Part of a small language model's weights: learned positions.
MLP neurons of a small language model. Each row is named by its layer, matrix (up: input weights; down: output weights) and neuron, and shows model dimensions 288-415. Each number is 50 + 12 x the weight over its row's rms, rounded and kept within 0 to 99.
Before each neuron's rows, "fires on" lists the tokens most often at its 100 highest values on Wikipedia text that the model never trained on; "fires before" lists the tokens most often just after its 100 highest values on Wikipedia text that the model never trained on.

fires on: ")", "″", "/", ":"
fires before: " |", "\n", " ", "W"
L6.up773:53 66 31 66 41 57 50 58 66 31 49 62 39 39 29 37 41 36 55 23 66 50 62 45 54 44 38 48 46 55 65 35 53 64 51 67 44 40 50 32 61 23 47 37 40 59 20 52 44 47 42 37 49 73 26 62 46 39 57 53 54 56 45 35 55 49 34 64 54 48 46 48 48 45 51 59 39 56 39 69 75 24 53 13 66 60 40 56 26 68 57 42 48 40 59 55 53 60 57 46 48 50 64 43 52 55 47 56 35 45 44 38 46 47 52 62 62 32 65 46 59 47 66 16 48 65 51 59
L6.down773:54 53 54 49 73 41 64 55 60 54 40 66 67 49 41 17 52 31 35 59 49 51 53 51 45 74 60 75 35 31 56 64 58 47 36 67 46 54 60 58 61 42 37 59 48 44 57 40 37 41 54 44 67 37 37 56 42 31 56 38 55 49 49 48 61 54 49 52 61 61 51 43 41 72 67 36 40 35 53 57 31 47 55 52 40 47 37 40 43 31 48 57 46 44 67 53 43 46 57 44 34 43 42 49 46 33 62 46 65 51 40 42 34 55 58 57 36 55 47 44 45 50 66 54 79 04 33 42

fires on: "'", " code", " by", "ed", "ood"
fires before: ":", "s", "t", "by"
L8.up348:66 39 28 52 50 49 45 32 39 65 68 39 59 38 52 79 14 45 54 59 34 40 39 56 43 51 58 61 44 55 26 78 57 52 51 63 49 62 45 51 63 30 66 39 41 53 71 48 50 76 51 64 34 51 50 42 47 49 42 33 47 44 52 56 43 57 51 55 46 67 62 57 50 44 39 57 54 36 58 59 52 59 54 52 63 55 41 52 44 63 61 49 58 37 51 48 49 54 44 74 44 49 58 51 39 71 49 18 44 62 23 64 60 57 60 34 62 42 34 77 49 44 40 60 40 45 56 55
L8.down348:66 43 55 46 46 44 50 48 36 44 35 55 50 58 29 73 46 48 50 44 53 38 33 84 42 73 55 58 50 32 62 36 48 34 44 39 61 42 50 67 49 46 46 50 51 56 51 48 50 44 43 54 36 56 63 45 58 71 65 53 60 73 25 36 48 52 35 45 64 50 41 43 38 47 28 66 40 57 42 54 48 49 53 55 65 33 46 48 41 57 79 58 55 32 32 50 40 66 49 63 63 52 52 25 56 48 42 74 37 50 58 39 64 61 37 67 58 39 55 59 71 62 56 48 77 33 78 52

fires on: " |", " Party", "-", " ", " (", " Area"
fires before: " |", ":", " Candidate", " Votes", "in"
L6.up1514:69 63 38 44 52 47 56 46 49 58 66 49 42 48 55 55 43 38 47 57 61 63 59 53 34 54 57 49 59 56 30 54 42 26 65 48 53 39 53 51 56 45 48 54 55 67 50 44 49 59 46 24 77 55 62 44 33 49 23 44 48 74 62 50 62 35 66 56 41 52 50 35 52 64 44 68 64 40 49 38 66 67 57 50 61 54 31 40 36 61 45 62 18 61 34 27 54 65 46 57 61 31 67 56 39 36 54 61 45 37 44 42 37 74 51 58 23 68 47 45 40 27 62 27 68 44 55 46
L6.down1514:56 69 61 54 18 86 44 41 71 56 59 51 41 46 41 67 36 31 53 42 41 35 49 66 50 65 52 57 55 81 49 49 47 54 42 69 62 34 57 59 52 66 44 45 57 51 47 47 64 31 48 42 72 28 56 59 71 47 40 53 56 53 59 67 43 51 29 48 38 44 47 55 33 43 46 44 46 44 40 46 51 46 66 37 54 63 41 42 25 53 73 49 37 36 45 41 55 46 35 86 71 43 42 58 50 69 62 34 43 53 56 55 32 56 54 32 58 57 56 19 48 32 45 52 34 49 55 59

fires on: "1", "0", " ", "9", " un", "8"
fires before: "4", "5", "7", "6"
L11.up1725:50 49 74 66 64 59 50 51 51 61 66 52 43 50 56 55 50 52 58 74 40 41 25 43 78 35 48 65 51 58 40 49 60 53 23 42 59 42 43 54 61 44 50 53 75 41 68 38 57 53 52 58 64 75 39 59 60 46 55 55 46 57 73 52 54 25 30 22 49 54 55 80 56 41 65 60 27 49 47 27 57 44 42 51 52 45 62 46 75 62 40 59 49 56 44 52 54 35 15 47 47 51 51 36 41 39 50 53 43 60 57 56 56 55 44 61 53 65 60 43 39 53 32 34 59 47 47 50
L11.down1725:58 65 67 44 56 33 65 45 42 36 48 61 60 33 52 62 56 50 49 44 57 79 48 48 63 52 56 61 44 49 67 51 44 40 48 42 37 46 62 32 43 21 73 46 54 72 69 61 42 45 27 52 34 37 41 53 53 48 39 52 45 64 48 52 48 50 42 45 82 53 48 28 64 52 51 34 70 63 70 36 46 44 68 41 44 54 71 55 53 39 38 29 53 29 54 56 35 53 78 46 51 47 71 49 35 56 64 53 52 36 35 51 39 77 62 63 34 68 62 47 59 68 30 45 59 40 62 66

fires on: " ", " of"
fires before: " |", "1", "6", "3"
L6.up48:85 39 59 40 61 28 37 66 47 55 62 75 41 65 60 41 50 51 62 57 37 26 59 57 52 49 48 40 51 64 33 44 64 55 15 59 56 45 65 48 47 59 45 53 56 37 43 59 44 53 38 32 55 38 50 35 54 42 73 48 58 47 73 77 27 63 46 64 52 30 38 50 39 54 51 63 64 37 57 46 55 64 62 60 45 58 49 37 40 63 39 62 57 43 66 74 63 52 52 51 47 45 55 64 49 42 65 40 35 62 56 29 36 40 71 50 50 40 52 57 62 70 47 39 57 49 74 57
L6.down48:13 57 46 57 74 62 61 56 53 44 60 56 54 66 47 66 63 50 64 34 68 64 55 73 62 68 61 44 54 42 43 82 24 59 70 48 57 56 66 45 38 61 54 50 38 59 55 40 56 56 45 55 34 53 44 53 27 65 47 47 48 25 58 48 39 45 53 55 29 49 76 55 63 27 53 51 46 49 62 41 53 33 64 63 44 47 49 51 53 44 66 38 60 60 44 37 40 61 56 58 49 32 58 30 56 50 58 52 48 36 32 66 63 57 34 69 51 50 53 38 43 55 49 58 57 64 57 58

fires on: ")", "f"
fires before: " |", "{", "}"
L6.up873:51 26 56 88 63 38 36 57 53 41 51 53 41 32 27 45 52 58 44 54 69 41 40 49 47 35 75 63 71 83 62 45 40 43 44 34 38 28 40 30 41 39 49 50 37 59 47 42 44 47 49 35 45 54 41 19 42 63 52 45 55 44 39 48 40 65 44 67 66 65 55 32 34 35 27 63 58 61 86 41 23 43 50 48 57 58 37 37 52 37 64 68 53 39 43 69 68 54 58 43 50 50 43 48 28 52 43 52 36 62 67 48 35 61 48 51 47 52 40 56 60 62 43 54 30 51 63 47
L6.down873:43 49 35 73 50 55 42 73 43 64 52 42 67 45 43 55 44 56 51 60 21 55 45 66 67 21 33 48 41 41 46 51 52 34 55 41 77 62 44 39 45 52 44 66 40 71 56 58 63 40 61 47 69 39 45 65 55 55 55 50 47 33 86 26 50 37 54 67 43 56 64 48 39 51 38 60 35 43 54 36 64 66 56 32 60 37 42 43 64 41 51 42 48 42 24 83 70 39 55 60 61 28 46 39 49 68 40 37 48 74 42 49 78 49 27 54 50 59 52 45 49 41 39 38 53 57 33 49

fires on: "===", " ===", "\"", ",", "==", "===="
fires before: "\n", " and"
L6.up1543:42 40 35 63 51 53 50 57 68 36 58 39 55 44 53 56 54 60 53 63 32 42 42 55 57 55 56 37 62 37 61 58 43 64 48 31 71 56 61 60 44 45 33 39 34 29 52 48 46 73 50 67 24 36 36 41 38 35 15 38 49 39 26 57 53 41 45 55 64 36 39 35 49 37 69 52 54 34 50 63 50 64 45 26 56 51 57 47 62 22 49 63 35 57 57 38 25 62 63 47 48 37 36 58 45 33 48 51 48 28 42 34 43 54 67 53 38 62 50 61 43 35 18 58 45 44 28 56
L6.down1543:69 55 34 74 44 48 50 41 58 61 55 49 47 65 42 54 43 53 40 26 60 54 50 45 62 53 41 41 55 41 65 44 41 72 50 39 30 43 56 38 65 56 36 61 52 47 38 45 44 63 37 50 55 64 57 56 66 46 44 49 69 54 59 24 52 53 32 93 59 45 49 80 67 66 45 48 36 59 45 63 48 75 45 49 79 40 52 60 61 47 56 42 53 36 52 52 57 60 62 60 60 45 58 26 39 63 59 31 41 43 57 44 59 57 61 63 43 68 52 55 54 47 59 37 49 48 57 59

fires on: " ", " in", ":", ".", "age", " Act"
fires before: " ", "1", "2", "."
L6.up737:50 38 40 51 61 46 45 56 36 26 67 55 41 51 64 62 59 45 50 56 27 64 32 61 34 57 42 80 38 55 47 49 44 55 40 61 81 65 31 59 61 45 30 55 45 52 32 34 68 43 29 59 45 37 42 73 51 35 58 48 60 48 26 39 56 63 53 52 55 28 51 50 47 54 63 56 48 55 49 53 48 54 34 64 41 47 31 49 72 40 67 43 31 42 36 50 43 67 69 44 44 72 42 32 59 53 40 38 33 32 28 51 51 63 62 54 43 60 36 35 50 48 32 35 65 53 60 44
L6.down737:47 36 57 40 49 51 42 49 62 61 35 48 37 50 59 45 51 47 41 41 28 51 57 63 55 41 43 60 63 61 44 49 62 31 36 51 47 55 50 54 40 56 50 52 41 66 44 36 53 58 14 58 15 45 58 34 55 35 61 41 48 53 45 44 58 57 49 47 40 34 21 61 58 61 45 52 52 70 52 61 45 50 52 50 47 67 53 66 47 56 43 21 78 52 78 30 56 58 55 44 45 48 53 63 40 38 23 62 61 49 32 46 38 62 27 51 55 56 55 39 38 49 45 36 55 55 47 43

fires on: "0", "3", "{", "4", "2", "9"
fires before: "p", "k", " "
L11.up1116:55 69 57 47 54 65 36 38 54 42 38 75 61 47 70 56 45 52 56 60 41 44 40 52 56 63 19 52 46 68 62 63 56 56 52 25 63 30 36 40 58 53 63 55 45 35 21 54 54 58 63 70 44 85 46 48 59 49 44 38 23 46 26 34 44 63 60 63 66 43 32 28 30 26 72 40 57 53 53 38 48 47 68 48 39 61 46 72 37 46 42 60 41 63 39 57 57 53 52 57 49 67 55 66 60 39 52 61 43 40 49 67 57 44 56 36 54 40 62 66 64 47 51 48 61 70 45 54
L11.down1116:45 63 76 55 62 68 43 43 42 39 54 54 50 61 45 57 46 38 59 37 69 56 55 43 56 53 20 55 47 60 57 70 59 40 56 61 54 65 39 37 55 54 52 68 41 46 32 45 48 45 61 35 37 44 55 56 27 44 57 63 58 44 55 42 63 45 46 57 77 38 34 40 36 60 51 53 43 52 71 54 59 45 62 40 19 64 55 54 18 48 52 58 58 35 70 64 38 30 69 65 57 42 38 48 47 50 17 55 79 54 56 57 49 59 64 53 30 72 70 66 59 80 56 50 43 84 64 40

fires on: " "
fires before: "2", "1"
L11.up583:54 50 64 21 44 53 57 59 46 26 42 58 42 58 51 54 48 56 47 52 58 37 72 34 49 47 53 56 61 35 27 66 59 59 58 23 51 54 48 45 65 39 51 43 37 37 57 62 37 47 55 52 51 28 41 64 34 36 61 67 29 63 36 29 45 44 69 43 58 52 48 62 65 56 48 45 68 46 73 47 46 43 41 40 54 54 54 28 41 38 55 54 33 37 42 49 62 63 62 33 32 33 52 43 54 48 28 46 40 44 51 68 38 52 52 43 44 51 65 53 64 67 50 51 38 59 51 56
L11.down583:37 68 61 54 58 62 60 30 64 51 58 34 58 52 53 50 65 52 62 66 61 56 62 58 46 59 43 55 53 37 55 50 64 50 60 55 60 32 38 32 51 49 56 55 40 48 63 52 46 50 46 69 48 57 70 67 48 44 37 55 47 44 62 23 42 41 26 62 49 40 50 45 44 30 53 64 29 53 38 53 45 62 76 52 39 57 64 63 61 53 71 73 39 57 37 53 55 60 61 62 58 48 51 50 45 45 39 26 63 70 44 46 34 46 77 48 62 54 33 59 60 74 51 44 39 44 73 65

fires on: "0", " ", "9", " North", " New", " South"
fires before: "6", "5", "7", " "
L11.up664:56 51 38 54 40 51 23 56 44 77 57 62 53 70 43 60 22 55 58 52 54 58 50 78 40 56 49 71 55 58 46 52 56 44 47 32 54 49 47 33 32 40 51 38 59 44 44 66 51 50 52 49 64 43 41 60 38 73 40 40 81 54 48 48 54 42 27 53 61 52 73 77 48 65 60 38 42 52 64 59 50 38 56 24 65 54 55 61 71 75 54 39 60 50 55 49 46 61 65 31 53 73 65 53 72 55 41 64 55 48 34 26 29 58 50 62 45 66 39 66 48 70 43 62 43 56 61 72
L11.down664:46 30 49 59 71 57 41 56 55 19 42 35 56 54 55 57 50 41 67 43 29 73 57 41 38 60 39 57 41 11 57 41 20 60 37 62 51 36 43 60 53 49 47 47 32 31 43 65 53 44 40 44 44 56 34 60 46 39 73 57 50 45 58 55 40 54 34 65 34 46 91 38 53 66 66 42 59 28 53 51 46 29 70 54 68 66 45 40 42 62 45 55 62 45 45 39 49 50 48 48 42 50 59 71 48 27 46 49 48 38 40 54 53 43 54 59 70 53 53 69 54 53 30 43 45 40 45 52

fires on: "==", "===", " ===", " ==", "====", " ="
fires before: "\n"
L8.up795:68 47 57 64 51 52 42 46 87 15 42 49 29 64 36 54 54 45 38 47 44 63 52 52 52 25 64 29 59 51 47 56 61 49 56 47 59 40 52 48 45 74 54 70 40 45 49 56 31 29 27 79 58 41 54 31 42 44 64 43 23 54 53 47 37 43 33 46 49 44 38 51 66 30 52 75 34 36 47 71 29 48 39 44 12 44 49 38 46 54 43 50 55 40 47 46 51 46 47 56 37 41 50 63 49 52 44 43 52 58 52 58 62 60 45 31 50 54 41 58 54 74 34 51 56 39 29 31
L8.down795:53 47 62 56 52 33 40 58 61 40 33 34 46 34 42 62 53 45 47 38 46 48 37 58 71 37 34 51 36 61 42 73 60 73 47 54 38 45 36 57 64 45 56 52 53 46 51 62 26 51 45 40 57 69 60 33 74 64 52 16 61 62 67 73 43 74 62 67 54 31 40 56 62 48 39 59 57 61 72 60 49 59 32 41 69 49 51 68 55 64 41 46 58 45 53 38 40 39 56 50 54 36 29 31 65 53 53 55 57 79 44 46 52 41 33 39 43 46 68 70 22 47 47 45 41 55 62 49

fires on: "'", "0", "n"
fires before: "s", "t", "–"
L11.up1031:57 51 57 62 54 66 61 49 53 49 71 57 58 49 56 61 35 64 53 40 73 29 45 45 49 57 61 69 46 48 69 56 51 59 52 56 62 70 48 61 84 55 83 47 52 57 51 35 57 74 40 41 61 32 62 54 72 50 47 60 60 54 42 29 42 45 53 71 59 32 42 57 66 51 37 45 63 61 59 58 64 62 70 41 59 34 43 68 35 57 33 58 39 57 60 43 57 32 42 41 51 31 45 61 74 49 54 78 57 66 42 61 34 48 60 27 39 31 44 43 37 23 50 30 33 57 57 66
L11.down1031:26 41 40 49 55 81 43 36 55 56 46 50 40 63 59 39 50 52 38 40 73 62 64 53 32 39 54 67 45 42 60 42 35 68 62 61 45 54 54 62 47 49 42 55 48 67 63 61 39 42 57 50 54 33 46 44 28 47 52 47 35 62 54 56 39 46 48 60 30 56 58 38 53 36 41 47 32 57 61 54 57 38 45 53 33 42 28 42 56 49 55 51 76 49 40 49 50 34 47 54 38 57 38 45 57 52 27 48 47 75 58 56 48 38 20 71 41 70 47 77 57 46 70 51 46 32 51 57

fires on: "'"
fires before: "s"
L8.up379:53 71 44 37 57 40 36 58 57 34 62 22 48 44 62 45 43 46 69 31 38 49 40 65 42 75 63 63 51 77 36 39 76 44 46 49 43 39 59 61 49 63 38 57 49 74 42 49 26 64 28 63 66 73 53 47 47 62 54 49 72 67 44 35 57 54 57 55 60 45 39 35 29 49 43 27 34 46 48 24 54 44 59 41 47 72 36 60 41 47 48 53 53 47 40 46 54 44 42 54 34 60 37 39 52 50 58 50 43 31 43 43 48 32 66 37 44 53 46 56 34 65 33 27 45 48 59 69
L8.down379:43 43 48 33 61 50 73 21 44 48 51 16 49 47 32 69 44 61 59 64 46 42 57 52 41 36 60 38 51 54 63 70 20 71 61 43 40 39 44 90 62 58 43 64 48 46 35 45 42 42 45 50 51 62 49 29 51 44 61 44 61 59 49 52 56 40 61 47 46 64 41 40 29 51 49 52 60 67 77 64 56 26 60 48 48 40 57 50 31 66 44 41 49 66 65 58 54 46 38 69 59 49 34 52 71 42 68 48 33 65 46 67 62 42 44 64 39 49 66 50 72 37 34 45 58 51 62 65

fires on: " ", " January", " April", " March", "om"
fires before: " ", "1", "2", ",", "mun"
L6.up1721:56 66 55 40 59 56 45 20 70 20 42 22 54 41 44 55 65 23 53 66 32 58 48 43 49 66 63 68 65 47 36 62 53 71 66 48 58 45 46 60 53 55 33 40 69 51 62 64 55 38 53 59 53 57 38 37 62 69 50 53 49 58 46 62 53 51 34 38 38 49 65 53 60 36 42 37 70 59 37 54 41 53 44 51 59 50 50 62 70 53 72 49 59 52 48 50 44 48 53 33 48 54 42 52 64 34 22 66 49 28 46 50 44 51 28 33 44 59 56 50 48 58 34 53 62 39 52 57
L6.down1721:39 34 29 30 51 49 50 56 42 48 58 36 35 60 55 36 46 65 62 57 34 65 41 59 50 69 49 42 61 49 47 71 65 50 55 38 47 46 72 46 34 41 39 44 54 66 55 76 79 52 50 58 72 56 61 64 42 56 34 64 44 61 29 47 48 36 68 50 59 54 51 52 42 47 41 59 21 36 44 65 50 64 45 48 57 43 62 38 39 45 55 38 33 55 61 37 46 49 47 71 39 63 60 39 47 52 35 37 75 46 48 32 63 36 45 62 56 46 48 52 53 42 33 31 68 45 61 34

fires on: ",", " October", " March", " September", " to", " January"
fires before: " ", " to"
L8.up98:59 55 53 47 43 69 71 57 41 33 48 43 34 40 52 36 67 53 68 50 44 48 77 45 51 54 48 42 33 51 65 61 42 52 51 50 70 49 16 46 31 54 53 31 53 40 51 57 47 58 66 46 39 57 34 36 57 42 67 57 40 40 40 30 66 61 26 43 68 63 75 58 44 46 50 52 63 64 61 53 60 69 60 52 59 48 62 47 55 51 44 59 63 56 63 36 49 50 72 50 40 55 36 33 52 39 41 48 52 67 50 55 29 44 39 51 69 68 52 45 74 63 63 49 50 56 35 56
L8.down98:37 61 54 66 68 59 35 53 58 56 62 62 50 52 50 51 49 47 51 54 35 56 53 57 50 54 69 57 58 56 59 38 46 51 48 71 47 57 57 39 66 49 60 65 66 59 50 74 61 58 41 50 50 34 49 73 66 47 44 74 47 61 60 57 59 39 51 46 35 46 39 62 59 42 60 50 56 46 50 34 56 65 55 57 34 41 49 53 43 44 57 68 44 47 77 59 45 47 58 66 56 51 64 48 49 53 49 53 65 56 51 58 46 35 39 43 56 65 41 74 43 60 74 50 43 57 57 36

fires on: ":", "N", " ", " |", " was", " of"
fires before: " ", "3"
L8.up103:51 32 35 61 56 38 52 66 75 25 62 37 46 36 72 67 60 58 49 63 52 36 52 60 48 48 45 38 55 52 72 49 68 70 36 27 45 57 53 47 55 37 53 48 68 68 50 32 57 49 20 68 39 72 40 45 46 58 73 59 42 23 57 56 47 59 59 47 35 66 58 60 64 52 49 66 65 35 58 36 26 64 45 54 57 57 42 73 46 52 53 60 44 37 41 46 61 15 48 17 35 73 45 35 52 38 32 51 37 68 46 58 19 23 61 57 53 56 59 49 38 49 36 51 62 43 50 35
L8.down103:66 32 49 43 41 56 54 38 71 51 50 62 39 43 80 36 35 70 48 58 40 65 46 53 57 48 62 81 41 52 56 60 41 62 51 36 50 69 43 45 39 33 49 67 37 56 43 37 51 44 31 48 62 67 49 36 49 59 30 62 45 50 75 58 59 52 54 55 43 62 70 48 44 70 65 65 64 43 46 55 46 19 40 59 48 68 22 66 53 34 64 49 48 48 52 49 45 62 15 32 53 49 60 36 47 59 68 53 56 67 63 42 38 50 45 36 66 75 47 68 56 53 63 53 48 47 44 39

fires on: "\n", "1", "2", " of"
fires before: "|", "-", " |"
L6.up1041:47 50 47 55 35 49 61 41 44 53 63 66 68 56 66 57 44 57 62 71 59 37 49 37 40 60 51 45 54 67 51 58 67 56 36 51 49 59 63 28 42 41 42 50 59 57 64 62 41 56 47 60 57 39 40 47 30 39 47 60 58 59 30 40 49 49 71 54 44 43 50 67 55 37 45 56 74 48 35 51 42 54 48 89 56 32 38 49 68 41 55 42 16 56 65 45 45 47 50 74 50 51 47 30 66 24 49 41 66 46 14 44 56 41 57 25 42 42 58 47 48 39 63 41 57 68 37 57
L6.down1041:29 52 36 43 19 37 53 54 39 47 39 35 33 75 57 24 63 52 58 53 29 57 77 35 53 47 81 51 46 45 40 17 45 73 40 64 36 47 54 32 60 40 32 43 61 53 53 54 38 52 51 48 50 50 32 45 56 55 36 65 65 45 38 33 61 46 33 44 62 57 59 61 38 42 52 47 38 57 64 53 80 52 48 49 50 49 58 68 64 45 51 74 46 31 45 36 37 59 58 26 75 44 54 47 42 61 63 48 47 55 60 55 61 44 42 55 61 69 41 54 46 47 47 68 60 53 57 53

fires on: "==", " ==", " was", " have"
fires before: "\n", ","
L6.up15:42 55 36 46 28 58 59 70 56 59 49 35 50 65 45 52 31 35 52 48 46 53 43 60 40 17 51 45 71 55 27 31 39 66 64 58 20 72 45 53 37 51 51 59 42 46 63 59 47 58 64 46 57 59 32 29 57 63 45 52 28 68 35 35 58 50 46 43 43 41 42 16 55 45 62 49 40 53 40 65 60 40 52 62 48 59 54 63 54 62 62 60 57 36 41 41 46 36 76 59 40 51 53 86 65 51 47 52 42 46 41 50 46 50 60 52 53 33 67 39 32 48 42 26 49 43 65 32
L6.down15:69 49 59 53 27 59 49 62 60 46 37 30 35 33 37 71 61 55 46 57 50 47 50 46 65 59 50 75 37 56 48 60 42 47 43 56 55 29 38 39 40 77 46 58 83 57 41 65 60 52 46 51 49 54 52 63 47 24 73 25 65 33 29 24 48 55 46 39 60 48 32 61 42 40 51 65 74 78 54 43 43 62 61 44 36 70 61 49 52 64 45 52 56 32 35 63 44 68 58 27 46 70 45 77 40 51 47 58 55 23 60 42 49 36 72 62 57 56 76 51 29 58 21 60 33 69 82 47

fires on: " |", "|", " ", " Gold", "\n"
fires before: " ", "2", " medal"
L11.up504:55 70 62 54 63 58 57 45 43 49 36 41 43 51 46 54 32 53 28 44 47 53 58 38 28 56 45 39 53 30 53 57 37 54 62 59 60 47 23 54 72 58 45 53 58 38 48 60 45 32 50 35 30 57 64 48 54 53 50 52 66 59 46 47 51 31 50 64 46 54 57 56 38 35 62 56 59 56 56 59 46 36 58 53 67 60 38 52 26 63 53 69 45 48 30 56 51 43 21 43 50 61 78 45 46 52 47 36 52 69 41 54 35 54 42 68 46 73 65 40 69 55 51 68 49 51 23 36
L11.down504:44 58 69 46 63 77 47 51 69 40 32 37 39 27 35 74 50 64 43 50 48 58 60 49 52 25 45 57 55 54 52 59 44 52 38 79 43 62 37 35 23 59 56 53 52 76 51 35 73 54 36 44 33 33 42 36 30 57 65 69 55 70 42 56 39 67 40 39 59 34 57 58 40 56 36 42 76 39 47 48 61 35 48 42 49 51 60 40 59 32 61 40 57 34 57 33 47 51 62 19 54 47 62 61 58 71 41 49 43 39 56 62 51 51 67 71 29 75 55 32 59 53 65 31 45 50 42 66

fires on: "'", " the", "s"
fires before: "s", " first"
L6.up1332:48 36 58 35 56 42 46 50 70 54 49 42 58 67 63 65 48 51 61 60 44 54 39 75 56 61 60 41 49 57 55 21 52 54 42 45 22 48 66 56 28 46 53 45 50 45 47 42 80 31 35 35 51 56 54 43 40 67 52 69 42 42 58 61 55 45 53 46 55 42 64 32 58 56 35 58 56 48 55 40 44 63 78 28 56 47 35 48 44 54 49 53 39 45 42 56 44 34 28 45 54 34 57 28 67 65 57 46 64 35 34 55 45 22 74 42 76 54 68 76 75 66 54 63 31 41 38 56
L6.down1332:72 57 41 59 56 47 43 60 67 39 53 30 33 37 68 72 57 53 60 51 68 26 54 44 70 69 55 59 30 38 55 86 44 31 52 27 47 33 36 55 36 38 32 32 49 39 37 46 26 71 70 55 61 32 38 51 42 53 70 42 61 43 44 44 50 44 39 63 53 20 52 28 45 73 57 47 25 32 63 75 43 50 38 45 52 59 47 42 20 59 43 53 67 52 36 51 41 76 47 62 34 51 31 63 54 32 57 79 35 65 49 56 53 65 49 42 32 50 42 64 40 56 54 34 48 35 57 56

fires on: "\n"
fires before: "|", "\n", "-"
L8.up1054:56 49 51 70 35 44 48 49 35 22 68 55 31 57 70 74 52 41 44 60 46 59 29 78 65 74 49 54 48 66 69 69 39 67 23 76 67 25 52 40 63 51 47 59 46 46 50 70 49 26 55 47 48 46 50 46 37 50 58 73 63 58 62 27 43 34 32 61 43 44 21 76 50 49 47 40 43 47 51 50 47 74 66 86 51 36 43 33 48 50 41 48 47 59 54 33 40 33 36 38 46 46 70 61 21 35 55 65 53 58 68 66 42 52 54 44 35 65 34 52 47 39 53 53 42 45 46 45
L8.down1054:46 31 27 66 42 35 52 56 40 26 79 64 29 59 55 50 57 40 58 56 61 47 63 64 46 42 53 57 54 41 71 35 44 60 32 45 69 32 37 27 69 71 53 71 64 50 29 48 54 59 47 39 55 46 61 24 59 61 30 64 40 48 56 44 58 50 60 63 26 48 82 55 46 70 33 41 49 29 45 62 23 55 56 34 56 27 43 53 51 41 42 30 55 54 51 59 52 49 65 40 55 42 48 64 55 39 76 50 51 56 42 61 58 46 52 51 40 43 41 45 47 33 33 65 41 59 51 54

fires on: "\n"
fires before: "\n", "-", ")"
L6.up968:33 70 36 49 35 49 58 45 48 50 60 42 45 59 44 48 39 37 61 47 41 62 41 51 41 62 39 43 76 56 67 49 67 37 41 55 35 50 37 66 56 29 35 61 67 76 47 41 52 47 32 57 49 36 43 44 60 49 67 54 76 39 42 59 46 43 63 37 80 55 59 54 61 48 46 58 75 38 43 40 73 68 44 62 49 68 53 72 42 52 57 61 51 29 41 35 40 44 32 57 57 51 50 57 43 38 54 54 51 32 51 72 49 54 45 61 52 68 45 59 69 43 46 50 50 77 21 50
L6.down968:54 68 46 57 40 52 67 42 59 33 64 48 24 58 55 32 43 48 42 50 46 40 43 67 48 86 58 63 36 79 64 38 48 42 53 52 41 55 45 68 58 38 33 53 77 62 60 45 37 57 31 59 55 53 55 54 41 19 50 53 60 53 40 54 57 54 59 51 38 42 45 56 68 51 62 55 51 48 61 68 43 36 55 59 56 53 76 57 41 57 73 74 52 44 68 85 38 56 47 69 46 50 50 42 47 58 43 50 50 40 55 39 72 62 52 67 53 40 57 58 54 55 45 60 57 48 35 73